Part of a small language model's weights.
Size: width 256, 8.18M parameters.
MLP neurons of a small language model. Each row is named by its layer, matrix (up: input weights) and neuron, and shows model dimensions 64-191. Each number is 500 + 40 x the weight over its row's rms, rounded and kept within 0 to 999. Numbers have three digits each.
After each neuron's rows, "fires on" lists the tokens most often at its 100 highest values on Wikipedia text that the model never trained on.

L2.up854:529487531482480485532490522476511496533476503534475441531482536486444576537523490520461571567475542487531530461456531507520515460526497457554483506419478497432510464504480489539485510524553466456522574530471518533519562402506502531562474520496477443577522530448505491509488488424513460513546506588481502600562492539587531472446589498452556482464469483495471519571450521498542531578531
fires on: "\n", " (", "-", "2", ","

L4.up345:518376556480473519514520533523448468517451535492508571487538566435456521479531463473466476529486516494501503555510429495544517465481547540414585539491470512538556429599476501525547516493454536508462573533486499485467505559509516424544452539450468472530489491528451549519549490572467488581528495436470492529474545503517488523522546531433557526472507485530479530525525493389423521525482
fires on: " |", ";", " ", "7", ","

L2.up39:487429542493488494509525481470414485509508440519488518488448493528525521523467601523576501536521529493521503527483462546541557508560470532481484455442534421510535439539470429576430464530525462474536517524517525511468485513580498495440562525478428448567479491543496450507469500498507494548479492506513482496451508510435486471474524534471468475529554502387526438487505474422505552529493
fires on: " (", " |", ";", "/", ");", " •"

L2.up297:454523453486501509451538523476484543448497546518472498500386548519470498489515480552499521428522486556526447445496498511490440516443510581514462515460505523506588490460454522451584515499550508492578481515484541498519506531476487514497459543476556506481568545467527512506488532535455443474500473530477443469470470470410492487570492475538456503455460484522571559531476481513509463508454
fires on: " att", " ass", "oss", " det", "ss"

L4.up431:511469506449465470546580469482503508469447488554509485483489542499589548514491475470562555465541457541522441555420486510421587535480544555465534576477443520523453563523531494499484472511539526515486437563473527503489496484416467499453501498481483402466486470465520526514440543500465489471488515454419434536476456457508485468544493514493482477513512554543454530554453520464456533440502
fires on: " st", " qu", " gr", " g", " le"

L2.up346:538504603498534527438524526428491442501553502511546433577506499459504454560527545487526464518459437518529563555575495520449479565546447516563479487465399507473580536486410457552502546457517489536514595549452563481419485516403482552503459492471470450543483435466458485550497524562492390480448510556535506481492514494500478535528548535529460500509502458496499535459554527459542483449515
fires on: "ord", "ax", "ton"

L2.up321:506484543511510585436531493468518484553536377526463473492436513549425507504504402523556491481551466486504470468413530458497491522486497510517480490444534495481526502466546546445527522548471523548504483505487507488432475505516467513510483495458594474550443524520558521511489421509514564445486512510503506533527449533513564549443526561516488461573489490507509462484586478498443495483503
fires on: "op"

L2.up640:485512487560528531472422516429514530523514493490520543502485515537453426497536460475546482519551536487521478465445507523415520513495418497513430448531448489525482469454535502517470469497536467523537487527502505474516500521474422523550499419436496540526427428561576518525542551505530498472538508519526495500514492547470561460542548520529494520551481458552515506495473502562496462426495
fires on: "v", "op"

L4.up777:485461519397496524505511521460534526500554458533499509405528437504485530561506520463460477605530454476556499458517506499452477469520515486490541503491547543476442489534508472529428536488557475471470470555480509541468536594483476469521504489500495495547458502558475532593442467513520508451497534565508454452496502481473474470530455495528531536519451524569506496543512493519528452433556
fires on: " n", "ake", "ey", " c", ".", "ost"

L2.up490:489421626510493522491492475470452468483474522581568470541506538522540537483431558515541486484505567505477516529487506502539557572491552465481435500538477511486390475540543471512520490477449446496582487495511489476480515469500523488480561480509493532561486547478488473460499545465477504559488407533507483490517520553476434522484493506488540446483508439485520464578499478532554512511433
fires on: "ub", "amp", " follow", "amb", "ook", " Ang"

L2.up937:456557465444510478536533437478494446477541510470504454447440494492509544481447484503522426551445567468522501497469472473472521511526484500416545543453480480517477476568573469439463496480489456493517509509500554581497513574460366447535515464495464451543479503520471541517436519445536479480465522527497484517457474439519506569511452456461496482600512553519504521540502512492428482477457
fires on: ",", ";", " and", ".", ")."

L2.up615:565507498510552554441486545469502449581544494486454482466532518517453545542509502465513475518457507483536542520487564490484512501561522486541449501445518474528489444455471442447428454509536441501485495458383515522496568460492541512531541547478483531506461522478574501535562559513531458558511483483488560549470481495518598586519486559537461424470471512492458540479493495526580483499448
fires on: "it", "v", "ib"

L2.up635:548447531491497486513525543528492502509555484580536528518529501509506496497511467448599483486494502504471432515447419491506496537548536464509524535491515608477466514547558487496522559565496540535482432539427515511444476535441498496523460502492460536511482497493626493485538521570482547544570480479576530534474497455499538624491523536498481479516522513419505501548480535508430480462503
fires on: " N", " ", ";"

L2.up472:437485506500429541509588535465438501478523525507508493474443516508514490481491498486506477477460469536521482471524478543423468532498473509570507488519586469528451530499570556530502515533475529536542424526564525573565484606475491600440513530526486472543497491416509502480497438447526515563495463543442451541460571417534447482469480453541426526553534471476489468465483515532558499477559
fires on: "arg", " Can", " qu", " Th", " bl", " Qu"

L4.up66:576525481488445498581448436486558581454569482605439531543461477505461513461533430473455529533488520514497523455540571487559521492521520447558524525438478533508478555449532538448458487476473412563519457480482448517515571486511487590451474524478538571488502486456446591466544545479523509506545472530556487509503494459495473461470459491481486545442462503500511483525498526535475491507527
fires on: " offic", " b", " gr", " spec", " stud", " st"

L4.up116:508533492451498495502485528504515438483575527541515518442429491509463499545560469482426524495481569463513540481464495477512449510504560481478524528426478491508501500491466513548456493536492465557521442471421428525510508567493442538496558480535508477504463456506500532429504490543524548505474461526568474529480464522500506552494502524437500462459502473453518480575524602524494487494556
fires on: " st", " St", " gr", " High"

L2.up918:425553467437405502436443502490485482499469492465522467528456536538550470573490469491526516504497572568581473600539454507471497521533482511513478479443467486481469547558475469539533484502428427485422479526524475512487503469444494498480421470501425561566522506502529414557440523479506469537420499550516476499459485489454448578555474495454497463547457495498460612508459516491433524542484
fires on: "ult", "z", "az", " al"

L2.up291:501543498532462527455466469520463493507452564443501528473521444575561538532521494470546473487571527454523450539477413517481488535459550550500461562537541551518529554522457623521494474491400473493429489498546542497465486570470545497466528534478580502518506451524519411445539468512521444564475483497509438478496478481518439495596554535517497527562513510499481511441409447491425556524468
fires on: " Al", " al"

L4.up898:573565422461463454435502519471477470485481443472508532545502504435519467533504584471537503464519467557475481474422483514443552565523512437514476572523503482504452551493488499447505468434464457561443535486502569557502545559523471539469550476492488514517423499475544503480617466512556501521487601453466464466562508477477529591452525463465500488565541508467464505599534512432490500494494
fires on: " g", " spec", " ph"

L4.up0:590540464451505550476551519494511521518485522538468448491505489543518543484605545473545404534520465540541425565420476512516501514469492408518598519595483496484470523508501490460553554478424489483456516482510475453496508487506559473420520520488477529497534503516553486460442508547501548512485506568499399476512527531535460491530494443494469488529449538522564475540457505466519510493446
fires on: "al", " Cal", " Val", " Bl", " sh"

L4.up11:519523483474601522474501533454492582491507509529506501480495474453484459528550480485540532448477506425582490479514489509424507556506597491502533552418465480573539557492462517519514511488417474527505516509410436515440460545468470488483538490510494485523521466518494450495606374491513496499507459509428479427515482437525495529534507558455482484560551496493508523548470495444602506480509
fires on: " Comm", " Gr", " gr", " comm"

L4.up882:540560455515540506414548519429443471506490509562481501480460462595531528532565485467446434542445480522513471466537499478528529502493486443423473498491491515459478448517491533476431516488477439448406549587528497448490567510520528509499531511478432471535525506583521432535533421445533468499500514525596466487508448484480557509571508578499439506512421482485497477475434534522459527460464
fires on: " d", " und", " al"

L2.up773:439413460451517591523494488480482547493537462482456497533554551453512472527462359424505469506531538531459579494533461502397497488569566449430468460477522469491471497470563532518452496501551451439547459455471500499577487496540488512435449511481528542489473476452513497536537491573516548524503543510470495552491530471455493539517530447516517520509511435444504536472519489492513467537486
fires on: "ro", " re", " con", " sub"

L4.up179:484464424510567523502593469509485515505467435443516521492527493532544481520499469528546453456477473537580506457507455496488463511570540451429492478462464495540529506441563509563536531478538413467535523521464484493598467501512451526519486592492520518499537475425540518531518454546598558467524556503591456459502553493483508507464452530427475465555510446438540527503547538488551563430411
fires on: " pro", " con", " sub"

L2.up317:468510539504497498481545496512522440496556469542480508494534463517539473489522522475478498510477494587561493504602545535483575579497503511532489480504530545531497476518551425474464508602565478457478446441557404479522496541509530517479515456459501582493488516516504525501453419553498487482496575532489414538489466556496494537528525516484534474519477558566548570482502462509534515440475
fires on: ".", " f", " n"

L2.up596:500524411492431443549541546458442508446487559448499489531454479497570507530547492617497524473529493504479508538493489433418509532549450516482511488509480505480501494503545518473458454491543530514485504501425500499506511491570514550543527483569496428562487477475425458507534509497581456459484522567444494474514542529461444512459496507525520491489540477481440497500507520492560504534540
fires on: "ont", "me", "ene", " De", "ourt"

L2.up922:486511530480495495497585553480455546505490545459441469502477488476470508576445520466520469564560535434520571524572449555398488495528424470536591558492520475543362483463500460414468503543595465508572432551498464460545513559561463456512505522513481455445427476467509541516474584539493536501532496513493471547436475460491542522458444555547470525525489429477448537454472529515501457529504
fires on: "qu", " qu", " pr", "he", " Qu", " int"

L2.up113:504538512580523519464471565470552537562471458546480474465544514533448525434462566594478503466518501480521507507497474507462458460494581520535540486493592458475538495480511532475500442489492467544511477485534547520471495462505558458527409488485540568500470457503508520499565500504498441501596506494452508526494426460486567567503484540520430508577448493520455462453517558565482493502449
fires on: "it"

L2.up891:514497503494533486441540483433496500483536460535518547466517497561520503549512521536530524529490539496505533517475531487487531552526512549452506557515439496502504550510514511525489566540478443545500512536488466445548493512515423516488578539502483478537520555519563530532564532477529514452478425547466467541488448484441510484551464519458517463537595459488561513553475530487485541469533
fires on: " st", " gr", " sc", " Gr", " w"

L4.up239:515557441494547506463518499530487544584501595416416489529461508535552553479504544485506513531432499501514557483492488522484519493457539499490462413466536489507490450480495550482479435492517447458454508551459495445535551554452533529491530483546491490494479496501495503457560579527554470475460488460552554445448515429581511590475487515463510455507477490474472561492464471573500506523411
fires on: "it", " under", "ate", " |", "er"

L4.up692:562387560550509404501521591478544466464551526507496558520500477492498489495551517517434478472524535564508523477492530524496488550480478452495494595507428503530561543433433473504470541467452446484485554513496459565522460530470452468547500533440553546537545490466498588496512467550555491471497549461506437514483534570467580595489546546529472494433513426482547572443474573458496504464526
fires on: "s", "ord", "ar", "ent", "art"

L2.up749:509577505477525405454518567474486519484498552461539431518492482436520437512531481531580483507547486513496517493439464449517518523547555482457492503504460510519532508527485606518419507463463429449431485475387560553542517584406471451424517507505517460530471478525488420504526467514477489461576458535497477542518493457535522550561483462531511466523584529466457503531498539425448588485492
fires on: " de", " em", " al", " im", " Is", " Y"

L4.up957:507554460518534509540506512507516515474583524440542463517516518509498494482540502506525462587543503459487527574504425467449512550530587488580527534390495494509465567526535507452502513535503486474522408492524463585521508499431458568527512457466503566531492431516474563552510530569573524518521540542537539495514436458470515488478446531507502502539428506563535505500535444522536483548522
fires on: " com", "m", " program", " trans", " im", " Com"

L4.up990:491500459417555508483533556460478502574469517488466488489408516523454445538497537502546511514439540523556477461582513489506518459518542457470484559523478550528498497505493508431486526461463488535515529603500461570557450554455488542463501538555497549482452504541520549448480456501492533461449546546512435449460473530433502521536521487478486512483435436553500517523533586441475501484441
fires on: "n", "if", " inter", " in", " In"

L4.up256:526527469452461487427542490526503454506513450531559437494468520489453470546587467460542447485574513481524473555434502525480565523485510439501493469508542424488499486450504489445477485464443498542566431521524492582525586503537493477488474484495544561516485448514554520476553530511560453470511489506437520558514540503542441503516544479574428479471495545483494566533520526458580499475513
fires on: " G", " John", "ik", " g", "ick", "ark"

L2.up235:519489460553513524505461437544522520539450484470492531513556527510516512500468557598484506510453563492465432555483509496631562431493517495521430484527497498402459471509479506525505481480552454435503478487517503406547508546468558576488496502496493503453503561509548570578489467484545489563496423545498552518414458537565514493488486526457507487526521532497503444454519506532481495476492
fires on: "===", "pe", "ine", "=", "ank", " ==="

L2.up885:446523525455540514526503498503511490467530458510498484563501559528529498480478538497499432515450506485496511607477388508509502470516525508464533396476460524571521440507435470481531504502468475595515512473521554505458524508535461417538446515438447477579495535506473456504453502512493486499489537463503558532440553482457465504490499474531552472581510488446495475568396497433486515477480
fires on: ",", ";", ":", " ("

L2.up600:483506490490507497553518499566516480539445441469490478520524498512441496514511458458485547517512559524626442464541525520497491462576477555536461525401554484466461510553526437508514482576493486531429497507530482443463501465418532554545547519530551458541553542562576485520481491534498487601534556560564488483518484465517494455555526508501561457503572465492555516488464462524535515515522
fires on: "°", " /", "\n", " comp", " p", "-"